python train.py --norm_place="pre" --init_std_up=0.0334 --grad_clip=1.0 --final_lr_fraction=0.1
MLP neurons of a small language model. Each row is named by its layer, matrix (down: output weights) and neuron, and shows model dimensions 16-143. Each number is 500 + 50 x the weight over its row's rms, rounded and kept within 0 to 999. Numbers have three digits each. A neuron's up and down rows have the sign that makes its largest values positive.
A block is one neuron, or neurons of one layer that tend to fire together. After each block is what it responds to, as a language model described it from the Wikipedia text at the highest values.

L11.down221:500505484528541432516485464480436658522556410510546550564453487414518536528465616516447489521483505544498476529459546489457503551509405461528506479576426460614533458486464450492453489440607597479527503551451391410455505441433475548475533547474436509497563522408485491497470490548446540457540503506427533513536435433528462500495477523521489438458483482509489523473556506456586555550455
L11.down339:524499465467440499576490422497494395520477458524415582545380477478440477439505604561475456482628480505552417472461496460451517465504419434501457434498511409527571461443446472533460536527510538496464460515520548500487497420489393526583508545464530486519447478482497518412474450492467523489483435516474414499611474468509529640435470515458416561473503424447489553512498532523522441561471
Plural noun endings

L12.down55:515478443455418582485570465520520668519503401539506551500528499502519515446579496396454523465540532559507485525475507517507523455552548445455545561483500564565565485486532420512477452499539455478461366532424629571571546511566496461556500496467568512446512437492534487475435469585458471503440530506521461539488490409501581479507435554473457467505519542421541534521468576450480537407528
L12.down79:460519512609465524485524482610513589537541563469522401555504487490542465552509478457424501502544452480518442506628506509407476583569527483458552602441488483602451467528538574470582463478387460423390551503523398490568435516511508488514467537542475508461432470512475464440444545505474480469543527437506441546549493471500504459516412452531601453545545450527574515504594470505544534533515
L12.down83:451478436492451468515418522576518485458475470484594465462439527494459549529454547500530463598463375495481498481412492493553515487449512465513428463577474498489507522466415480571493473496497527571459472517467543450438431503489565468467532568519540506525551597529445563510491563531555477584522540536462447480452571670526487481517520481557498476579579550485461469503588531479506588551488
L12.down100:417600454581574415488567491502475556481544498516444453574537496492447476498530472500506519585483471488458480550553460413386460494483520533629613360496541525443560444467521453465550516576528462450514528426508518482533493477539479563539548467586516465499548487564515535502490548498428569540484491447570589547464468587413579523526572479504507428577439524418450534416458445460547442502453
L12.down190:530569502499570503524545481505502475626524534449523540609491535536489481567487548511428431509505514483520484496443465554479463520543462524605436539480564581502484561511436407484561433496362544587511467487471497537502566517514501538422560531525503573627513494507548489546463398523434425564519430464562456521509559459511493515442512498472462515522438475472523521413490511388449515497573
L12.down243:479529592485514504502439547530458661382433539514562540534483546473497377570559561445537454505555464511587524448513504454514528547418527444470385444460484479551551516499429531476479495463614490479505425414479468357429523473526458482509510521470564500463475487558437516490479489482573487448595430545518571491481540495466517590516475565512582537530519466576564535493481422584584438521513
L12.down297:435483467495574483509388600592482620464535455586530392570504396553462468507460505457548465488572516515524457518514501504594418619544539462422502541596467509486552519493469509415532465435459573451472565441449599429558430512484628484465477538392514498527550547585559504534535430477530431489488518487444539555476571527595513437502464500532488461482432537532450442522529564501552575627479
L12.down337:465542488488543467517424515502600645443454507469507493533563434489427498401577474478497536471525527518537624469420412483514512476429545523491576510435553475467482523512529453522592448490391478409561576502546458535544429535480457592421460445498391548607566459446458401458441521462487498520516486559402467541596458445556477487501490419508474519480477551530533487487496454530501466480610
Coordinate digits and list fields

L12.down45:457562559518478526520509525521467693482494392557490494572537542474524522522517531562537480477550516493574502485521555544504470526538514508481507475435502471489540553550455560507533422445498532471440459549577510618480551461508589506513616474476487556460521506497490441547544438483411463535545625513513480460517518475541544590507536490586458499454614556493468489570502558461439504518459
L12.down148:524467528453436518451508462565509496407468449476539511557508445485450561552559474597466465465589498475501492480538536477377554440661548562490526570589398445501578508535467558505519510586566423415449528420481535472472507494462568482528524544519522441564469465543579459497421481485518550511447535509490548495462540476519500425541429539412486500463554458538406582527538480569568495469498
L12.down172:539522476534431472492504519469507564584514532505415509444515556498531506499430401516482552510572493533472473539502512483588425559422427480439436460518465544480504547543542510572530439463444450456488516497612480384576438578530522524483496447524555535424433495534557438573534533519491520486447458472363506480445505541495526516489415439453496600522486462449512537528555481492538453550591
L12.down197:483537479442426550523469464447557378480540438457402573561510564577492433413416536525496437470469519553552466524557436540520536582632400513575498537560469490483491550460520467497495615512508510445615494465465423536583462484635512552536544434453467480531486577448483544487475526495514538551453511493512429538518474474536660416463529522476499546540431525524512532535492412473498434532473
L12.down256:483565549493582558427516510432455437493502508526610484503478544430442577502427519470498476436477579516518497509591552510447517452436561503473511445527520472559532474465533520564578524603537456469473515566505552604582554463568439501497482523486466617493471455421609485508489448503419461506443425488493472538605440419542472564489527539598467592480494564513473402536529528534502449483536
L12.down286:468533496536486455474507447504439322494435478627429498505470466531580523515485517463461428540454446459463428401518512536556453415510459465524499500472452460501557460583563527445569466550485441375487531454506461588531476392449523542495484479514533492463560529503562457493527497486571582426501455533409447499508501498474437484476495535493486461519518568506452535575510571605509445567544
L12.down303:472461630534417479484536462440504429552541491454542517439535475495457537425435586447483481434557525564560495398490509510500546511629499536567494470473533448576438495463414497550437515569444559550482474438526482485516400519491470562499552474527447622501556511559510560581493428549498503511420466443409518487600467521560530429519509479442530560513561622501522536510542453593471515514467
L12.down362:499417550497484439482536480480537660487429503445400482444528489535502622560594526511548561561465520559427484357481484453474541550542562483558425556438536428534535530530558492504492500510517560487431512471545549487518528548456522498454458520488513557515505497439539432540548457434335592480530524466535596531506495503495523554538549484518426539526557450619443557465525463493454535480465
Fragmented word pieces

L11.down310:494491436502467490494560478473513273463504456494539474461562558454587517537424534468479565579563482486498487563519491467536529555431523548433413493531508531550485497534531491451409552474514441565552527357602473486455500532477483619452548497558546441516512491500552485461578491460478448617475457500478547501433480534516522548468481548463460577520496515486463430511489489491600481527437
L11.down345:437401591441529538458589524569487379518458520488560544513464524580480453518499464460550478522434435445552455533467467390506474524533476522418471512590487529494512405495511547400507577550449447520456546481492432550452469607442479493519520447370585456446499542572501551552555439587514539483473585453463479506534591613547428485484534496458500450531476491447573494403441550444465526483466
Mid-word name fragments

L11.down212:532453505515512500574498484478402480529492597466446535497553435452542471561532482545488479504518421467527462535453471555560496497594507496459545525496428531439537452430513512543550511569466567495446525531461517462513517470490471478464503608483480545528524446534541587526550445525471480444490437556427445564420691520417415523496563539696522574520509501445533482436528472468472439501475
L11.down305:505532458441520612539463528440570440409519526455479460460530450521460474408474492469538558560490441600457444481456530534517476522524531531602406473553404483565483522552534426398466422439440512445495549499580523484465493401491567592483466584503558576491512466405450428545502497547432530455446400502502590503500395421396550561517481442474470516482523439486544494531544476543538553581430
Mid-word subword fragments

L12.down18:550583495487493491447500499538527502491455484463602582473479543450406368399519442554412522490536450507533432581624520440544544486549490546471503498463534499554469494425570592507526495466520498512533474460563444505415419496475487454422537510528550558419497475440446519430408508469480479496551567521542446459552459444547452545555559459419514589541631499527488526485532479600502417528512
L12.down29:522503482551483453490414490526500428504526483450428515490504403429515594550572530521487477424466458545522499598581488424558541411445469480410494501632473531421424525454475501492456516570441478396540504533393532438594572530482445454530521499475525513538455522505610464489487412517493574428500542423453459465491536518532552489439532532592508458548509512412527519556551507549531541514490
L12.down84:451490481543569557517528456423491273471557458491504455475446486504393603546520511494506497528566488507476484541465458403500522488420501490426522464403436520473513535476560535452500524508498526498479536430471530451453478475535576604427467457522456529521432546475567567504525450547536462565512538473576443510456481572445522550492499522502365450476539505549631572468538408497451538550542
L12.down102:427514507534523434473576451441478422494565481449464500502543466545513446491494563566489495422482512391567498493551419576447548472459524441477534459469502449528494398580432473550539501500529563528416479617535553420564531433590530538432491553623545456534476410532438440427481445538551474473565371619418489466523464504535470491495519553545459450549492513430556459461521477458474493516601
L12.down116:489456501565493415533476486482537464518585498549450545547369445427557506435497536491535501440559540567605517465549478489461467466470526521415542435417539525500494465481475553485500556520523452557534511511405533555499588491477521406522441497529339519511441567442518502534561499428538474412534571506501551518531567481572581572493488522591452570530498539540540519439490601500491447432478
L12.down218:581437415534482539557404531430477605526548480515475567522514490514518376448515444535537550520510533530548480545536533465573466542463424503527515527555441476553522516545549441464500536393456544387537413581523533525521408463556428580497453535563408511439536488551577538475409552553537503506509582588469537423509450526498474445456482491456504461559389472524461463527552520506493441487518
L12.down296:462555436565517518521564536518472491496480513473562539489496462491577506534507483473516423482484471470453463434621532563570458560698358544445443633535532539538495494490541519464473490476483541596531489537465538543434395511472567461511516522509453519505526424481495516455420495590479456471499581483547480458493507525427436545439443554661447522505551557505500571357456474539512496500504
L12.down302:615509436536531483478474523499488581496463492482504543570575498546490539462471615472597506491518452458583511513461593493478672526575576444522624557457516539578495499513511468516514489439568498498388494493522537468551474461495505432478533579499530534510532505517556547510408443580503624532539432489531551557498471533527504530503435509487575492453560566490602527489472480449417521588425
Mid-word fragments

L12.down5:502450507506450520439500442557445623466451429527467550464493431578578504373498499411453522480530468491503463442584471544511582556545543480487565490480418465498551484538507438521525481455440488563440445478462473444434496462525565498534493463425536471508465521489499448551385535489511421494615515597452424558515456525496529501429554533520463686423564508526470420421550551582467356530570
L12.down105:544501569467435559515542556525498638508486556455545436540419461502562456473477531527520525494539492421474572522454443423467446572522474512589512460584510488519477515584478415426445482521454517471481466493578548505407562535537556531546587409512514509475531434456533441486532511623513513472532614464402554393499545567496510534456518418425443552449405503573589493406431517470566538485436
L12.down143:510459467516464449467425425508500462477487516483431464531491467494512451550401553526452480418483454463492581512502435447486428548448484524535569537465564518524487445518502548565492403537451562486530535462586402483469484551469524551489459482415442593489527383514545532543534503527495452471491465501482361442424522508586589531447459470460542503525529483460518562585490541460464494530473
L12.down184:453510428471504484534457498494362540511504489450444476487471503550513469449499518471488509494585476432512508515481420521574543517463532507657461493550556459449490514564463409657516486481406597416521506491539528520569477467434475481418452477387505604472421494484526539562486547495506494555457509458496493464508521513451499484439533495473472508456472547376500527515536470450555576509552
L12.down189:515480480553529598492639588512534680510429482491521590550434460506588510546454380479570505558562542544490525475558481497465508520438448479465495471471436477552504510505479489495526533544452537584528474532436505541548439489541514511390504512492492543469495497411548434449502560618511620539479520506539536611521550512492467506475573519509477438587485488502443469597675433459521558556509
L12.down236:507458495569490545505514558539541538465506465566571593554388483522517494467538539478498471467554525544497538467466562406519523532579565524547558475540540421553364523506584466503391557462514462505567483428454407368523572455334486509534503453483512468425381441530419545499590549523572496532546479563514507424486404491539506466393476516569534482553509563543508429496460449551561504463511
L12.down311:490474541483516559487517510534525574470509478518555505510490532576503507515444477440501460557491462434478530499608510512531450598536504532426483579413488477530571571549508500521480552402472533458528443407548512460432475417492431492450486499442395498527417566570464487578483458487415450563555561407576546494462426431550508500503463521566424495522552447486422426433491509401453548468427
L12.down332:498444416536456487546538497513462618505466454611460518570468543435522625554395507563413438465486544467502558444401534500495403548529423532556554426477546465480494476511487482443453460512510521451409423478539470471503460495505432580433533518534485501471516495470502500467494527438400486451476460531512526476500525572523609453489504589449452466536427519486493588455562474522506520519547
Mid-word subword fragments

L12.down62:468443468540454538490521504441600612524446422558535434479512463412489525439466558547516581453494507510499547537528502569455557470506422498474522456457454445596521419363418553500500511459420497477574501459521441500495572518565503475534510398473534509527476528530462489549529527522484497425504492558413462531565580507549478429464589460392475537411416528485507549497518501588564458535592
L12.down170:452432477553457550474532523510538692463541423539479522506497539494397515626420461458452459476554552551501486487533487522500440466414536556529519451483526520486593548545517582473502562540435462458458476508445442562467414521568469497412469504370480441516516454544560502593510440456486520547505566501429464535494459460524560590481521607497449505470431540526532540520561487501518537519488
L12.down266:506446469470492479450451476451446671517530500496577526538432478452437537467450485418487577497486456507491575453537611537628446439485546502538551523491497491520502486572467396537449543535545552496510497545413488493588429543408523659543459519513600473496538457476480587516524465598573517517442502448472532574484561498557577452520497491576485416503506577433541558464472436574506447527544
L12.down309:502430504495472545513507561482533544475506460475533511474416617468480560517543532552520502483479465533514574498471474534475440416534512449414514469528526535478507490572465449452464630469484436517538469484525446486488461446589422455430497535499442477480542478521511510362410497523554436536477513548472429507379477462527520505450441492512442462544542400542517494529516578569569501519511
L12.down322:473422474437492516485512561502487495440466470397509500479443401489460496461528500464495536453539575500483553534415489536523482505489506568428486517519546517463467460537510525618430498465453494431520559549500488492510444554335542461488505489463453528468490437516567572578500461557507528498513445554594461536590509550429457533560522448426497489479482416492464552452670598535488584523524
L12.down331:462513505549550448467533567507505447439411505407568583508529451568451580459630448475484551506507583505470510483438543520523460444553504561510495565484435508537445491521507510458532568507485494455573518540493539550521527568507461444560390573485560510523507517642537417559554464540483464543472511566425473556540559438467535542500542494411463407523466511577504473480490481446534529491401
L12.down347:434519486498495499543461467470506592503462474495520440473500489432501486502531454455434552442487524541450553493481476538562594580477461545544602552485451509540428479470364526512533509459550504518488569534420390415522555485478512530561411520539517478435456502525490453459537551563485573410532532446489469512499586511500475552494561487575556559512457531477484444496559512489573518606529
L12.down379:447465505411511497463521481562517648512492475469509489555421386436498564487456556588465512439523520569440505544396546508480574511512423452590503447490568487528506482370459426561417603424552553476535538469483385478541462443512418528428510478488477563503497528452547508531508466545419477466489430470446405556538549465554486437438537476466494446515446492514515589478564475460506485517514
Plural nouns and endings

L12.down0:529555514559610574436563538563501499471489454484437554477543396573529404556454457449439501475583460438389441448576581588496461544518522545482530495397532520532510570513431505424512405516441513523468488546479448490504511518505574520523497487510470503520516459564482519553478486506585509470521515528470503502456447490503583421538551562501605452610459460537467525468525473473483482462459
L12.down37:417461541525518473494550466541519598428467487502479494561546453462568514553452539471506533493547519556501532510488504460579439507503499458541486438537449485469506436491632559447504520370528552524485528501573453473485548606560453510531523488434456523516556502441461481525437475482472410484583426558618535459482497504519550486495433504443527522367500471549527488594551453465409607409477
L12.down51:525365576461572496485576474407482576515476529509486488530480427578460505477528499530515480458383557485498506534494512430565511603500557444528553505449554441537566436513433519369479474473465423531450480421486493373488457505431482540452476568486582515487588426577429463477449545492540440566503522507546474444539391486524523537442508443567486475515523469543487456531628460454463546467555
L12.down98:540477394558623482464484511455496547526503443545542578421546491538540395456477531474529424580573574458566476503512469510523566531417531590451461545511475464531479473493514441528431538536454558529419410643547537404518487447575467515546422434479479506469511441492497533416434516533489549426518505474447539480602523503527576466474512523516469476518357580470545380389441497494489427402539
L12.down111:546527448471549497464489541559493457461479421466557533596629458457490514494546497515506526463576541468444529546417479445497592492516491441388572504510472459501512416482588535470509559604432495590514488452561425524490460526587498523461590535569560568482412451464489537449378429476523429482563512588553397498501488465445526449427507528475589562482477456523511489535485449576491535458433
L12.down164:497439359535540487465481564476519737511515511538521546453475450546502565443510434511585538537437492423576524608461481604497610447450508505520499605566506492561396475458541502472504485515558396591480498566456493435515489497477462471512456564480448519444509519547508445492407490412528489481494535509453480518436414505475488504458497517451458479515546499486477472452525507406458493408441
L12.down231:537495540466505420444462489499559550454424527491508424460499468531566517422468510482484492425499423539429498492427477514497491353624515449446507426539505547486480498512515541536405456566465500541439535551510596521463449641554497509504578532532493520504548488421490429521521341470485459627526442543559510509518453498474509610450442476529464508454585495504592497486530471537427479497503
L12.down250:571523476506606432421507520530433541479515514401514482504442445496543442429439485411487442435495490382517469534548451465494563435514602476435499425541476472471553533487591497536532487537381467483443494477534446485512498508476451500537518490468530556486422470434420529490448565579425485441530398552484471530565508453512509402534500538612559496488488546477496452442463516583486421503494
Occupation nouns and word fragments

L2.down41:429563498370550504518465501460472641496552530536524531531532460494468472538515489478545534452477441566411510533478510583545492440398469478531483510470396507579413537434525456533489477611553465536511453520500514504492532498484465431521475504519491557398535494508458605463465490470639487431529516549496452449514408446505548598547566546494483507399446505508505497451457493475525517557561
L2.down46:418553558542528489511503493461466496472507464543507483455523428528461513554443469514522469458425469543524441507492460482475479539420437493494547553496488475517477584516474498535453549483403573450563497531559533597539437479447517460440464501553534351421460498546551457439472519487520466532441504527539514434472510399550372529489636479501538529497491538504459421541504570523450504486471
L2.down300:470466471414523546515421465482435836478506467489496484531498442432594517525477452540504464494452441574510441520476474595476532467365484540386435554459518521503503517465544441502487445553516618558522481477481447480492566461467452484534592537477499536450511497529554450485523512495442446508471455476482510463520497462462460573577458581513505412463522537505517496581436460523528516487538
L2.down366:541557457545517543579534454452498289438516452466543515437617429440479474490512505555554524454454497537521478616444475512541520512372506518441524454362463544604431543472506521477429466604498487531522483561558419494577414499435572414437464539585542448468467490574488550436450496432509624470444513528538472432542432507509496511559522522533425473506480458539567440497470506534531500510452
Table separator and hyphen continuations

L12.down10:485568449403439556428513472642483552481498481571430352513525445589490544456528461486486441433466477598450479447426470552484495476535520486453499629499493515473538394526560448611455494393461506506460523513532509495536503473526482488472461492481533401555470512514478464573510487462519538493509567532487556426611499516459520518548438529568493352533435440504549485562489522434468528526556
L12.down101:560514479463455470508459546486425663489542569577584504426386504563457472433442485497574464515516455487557535520511477503452467441519496365369498497499470476597440451499541478398510463495478496467469476559538420481487439457499498578558462513480611562550453429451431555510495532485490416522527478420467444457524520592468486571470448449527581543478484507511539508413477470436533474578422
L12.down119:508512406563403577457499481490555470410504568459529515531540550539523498504470569428517531421458509514505609514536479493515461519679421554489469454543530493571535565544477457470477413538521529498500503489626489516525429547629457429474557539504547531542513498618463550425484521520434434452564419569463511469539480520480499453554532433459439445495462507439580439526467545506493506439468
L12.down194:450465489566511572500464526550543473565609532567481479522500450492523480569412539446559558551497509440512592631443532504539516556522454565453515401522497406447555468555533467460539501564396554442498554479464541508509480414468444558498486419456512515422370535511493453612532600504461469438523517538507517480515522500540434579409488453457454561437415514574468496449487529476505442478435
L12.down202:485494433491490400449536584421537533482442513475499453631449450478513388537494567529519582536489439408544566452353464486401540456481506545574467559492457504542482492486483431494505479519521464511409578549449433503549512441513473449584484580540460440451437560527489441570513458492453494501490523571495430511506460453469463459475511494475528506455527424510475489506459548566450523546502
L12.down220:531418438478539509446493448457463626523478434473478502480497536517513562465489480485429543439537497595564527492475496449461505498553409480522509459427419429514494551423416558525423497526499465564488480489458627555473534522519547422523468496461518516553415490534525472601546541530487572557419455481528536545513513517480557537559500430499480451470465475506499461535487466458509452357487
L12.down284:530415512549510476433460565544497467512449506525568558493472565529468446507500487513469466589494511568411555484536518564474524541649500563572535455509510470497467387460525450529566566485473456367472508520451547544568468505543409482527464533555482477472417470409420528528557563500447460507459422514486495569476445478477449473397540506563524536501524409450475508469547453514466496455400
L12.down350:495507541571512453496500412591527468492560465496522540465523563521481414442444509478444550438525493564544562454486441524509438519524485507534520574437507449516450423547445506501443510474521582443432535480509630485442511512473455549566548465515571511461484502556462493575451518538535504512460551435495511560446516503481493537478558578519462511583573587561607501471550592522426442472494
Word-start fragments (dep-, esc-)

L11.down144:520508442527578500528563544562577574542418499536589483491510471564573460525633557524464500535466519504523496509451533427497530537413522492499527520439460468528482547519512422491533502592489525524547523473530517389472521500527500547460461511450531514513476466581549518540557437462577441494512450487487500577469466441584577468538538444479445446571580387423472451490432545549527505483467
L11.down371:421421515510512455441449521557586531554593565435560509498546443405496485491429522457465495562495509471508509502424497483480479524453460577475452487556549452439471582547414513506535442518542489487530534528487513428493543544469442517490483472511569443489464538523476533513351381502511549495608501554465496534445489461551393614518493549501468464455546393549383454538577513538535541383483
Longitude degree signs

L2.down185:483531498481472483497555561432499636508530528479568525500551448519455611482550481484433582491513490557605511552460572537479580399605515554420561484569498553452452464541488475463487535480504508515474501497445516503487574549585449535517476497454491610493554491501449444527503432516487470498609542548521544413510515605498546438529484505508496509490449533512553603450442492384553446587563
L2.down222:499649507409474469444493515461537590384499574536335509555516516479480435629495502497370377470525482528547518471485553496466522415504545557595490471478469540462545521421457497517497526490530537436489497511474551465461473517528471450518417430563503512523414469533454513460521478453512478473505429506561481446452546460469462548509475492368501455566460460500459476478485521499523529513526
L2.down232:547451503516461475493572425530432612452421496470484550479517491562494472473508490499534461477594506533461451477451466475520624438481592535551515545632524469433558509451562447468542526514535545445505541546439516408480424459569453503545429466546481511523503426472489489494578459524583442585485505562526516520434477487471466445425520490350479526534504571550479518521619465438422516554557
L2.down336:503486495445457454479528532499454616498550560437435501515539508523538493427486554538476496479416507396558556448562524502495531523684510496489529549525509559463530478543487544507503607434540432555475524462519586500440530494534469513366588439445493538497568519446524429549495419535543462548505603480556517434464524537558505425505392402574524462542539504490518648465486390383548482550586
Word-initial capital pieces

L11.down76:562505447436451493467502490613483525571534453442481596511442567504570539542455478472390503513477451572510577519503498476494440559440481437572469510400511451565473433503531480553497451571468417497541500536412512476572505460484591589524545540477520480458541432456570510517510571550496571434554553454497515561466528490515489349419499507462457489425488576483505518487496481414541552524615
L11.down362:542465488512537465438484510576484545502425524447527424492553494527506568478517475461502459425478422624470593431482548498472394542504532490607462520647514490488523564561534513460493499512482521581388587435652486389484546492417454537448432494430543455489467508527498516430562477474543452423398535583536518475508522522448491469492490552507568537489446623511488592527550508534537531537540
Romance name endings

L11.down302:591437512483535452475504518509480653506509484497489540475558475575511471414491413528543477487541520402522509495521479506529586454532542538447485509474495466529591515468492535557501518497442461508418583526542509499558511464513478436536506536446471615450466524569484466427426484537473514436538438604355455555622440499519566376466409529537483525510456551579526514460463487588528453551492
L11.down380:488484494448412500491512503405458710514500527474471522450471520523519520479502433420517477566503479430464389463546472488551559468467511519501484473422390550542548521398581531472487551527514473440465442500510446519496544491465580510566587520479528486510472539461533494481449523508507489528606366501409487484597459424469563551467540541488477553534449559560463467476462466625587546528515
Person role nouns

L2.down17:537494511538505417507543544491436673524541526502554533560446502484429507505464516494448491462450482565503479505399573523446489440666511564405524487518401463460466499560483492445583547462430556469401548493483474593467611513584532525476500433428519526545503506435468472545490453434461497507575540506542470454553501546537504531457447505512435445500503506450462452507472481520521462529526
L2.down36:493487520510424476458556542423538498527461531502580577503470450555467445485511425525397476492562468572582472503399484532558612509635425604487500576599416499466618478474541574459475580539491581441487597464480440478471550525652406531536469493480431463474574495482536554584509510543456516494502559490523501520467584480540498459479536488413450479519474527528545571510490448497534529516574
L2.down98:559447512513496497469543602413510648533529520487528556464413498485472509432510460523421510469490556495436492498407561521455517430634429582459512504476453514501519445518515525433545525545551489482508528484382514575410649492549493519559541474474504483515446575445498490540503483464500425527550538512511495483555531474543557458492468553491486448475478493447586592507441497466558478521561
L2.down352:481417446419537556395499615480636696579518514515491526456495583510488509477461468459450502452572509454495497515489519540501496436584479521454475528475542555524522586474502559563527512462583436501457475564463457566538517488493484486603512470396436521484437487472473482539445536430629532487575517575546538443449487579424584524425502531519458522473468509493482598484523489450507486566486
Word-start fragments, mid-word split

L2.down4:454459459506498452485422450549513706481470524548467553503528541500453594494516515546496500525553539456480541492561439511422571432536594507471472474480496457497451502523483461481551474540592497470539455510414474402438484494469518468534430551511422490526534450507544570561439510463463535518506528543470444438474597615478499565399473488495540501552581462510420577520434464471520530449505
L2.down33:462524532545449560469473500450553494388449463458463391459532462413421455474518502407569372565551478542496481545518488464385467430453479457522464517476506562505519489477544457496543498545516595480493537531518514506548545525545469549513486528572454396507478490529451405501531470459542520456484545512448498483535564450520511596411522511506496554593466522506516435575469470588511396398548
L2.down351:530479448534490466526478502520515681496492469466512465552592545521515480492529436499528606545479442516454532520521457555458418469493498448508468550490488381533508529476493396441407522538623469406549457583498428427572508495501532493491487501508460588464482487461507563511437511500461495533540512510466448431539479526433519554465453488550457448512385435513525556530498515472546415551546
L2.down377:460497438500420482508476513485502973490484462486516420503486502499540551512465496475511490472553430505419555483485489482481508425610469541501512524529491494441547503509572481544546513529561525416508484525452490476462495503492528582542460483499487504563547448490495484505531545480531544538530512485467493543517471546527443501441470481531515476494463529485484548527473510500497449500493
Third-person possessive pronouns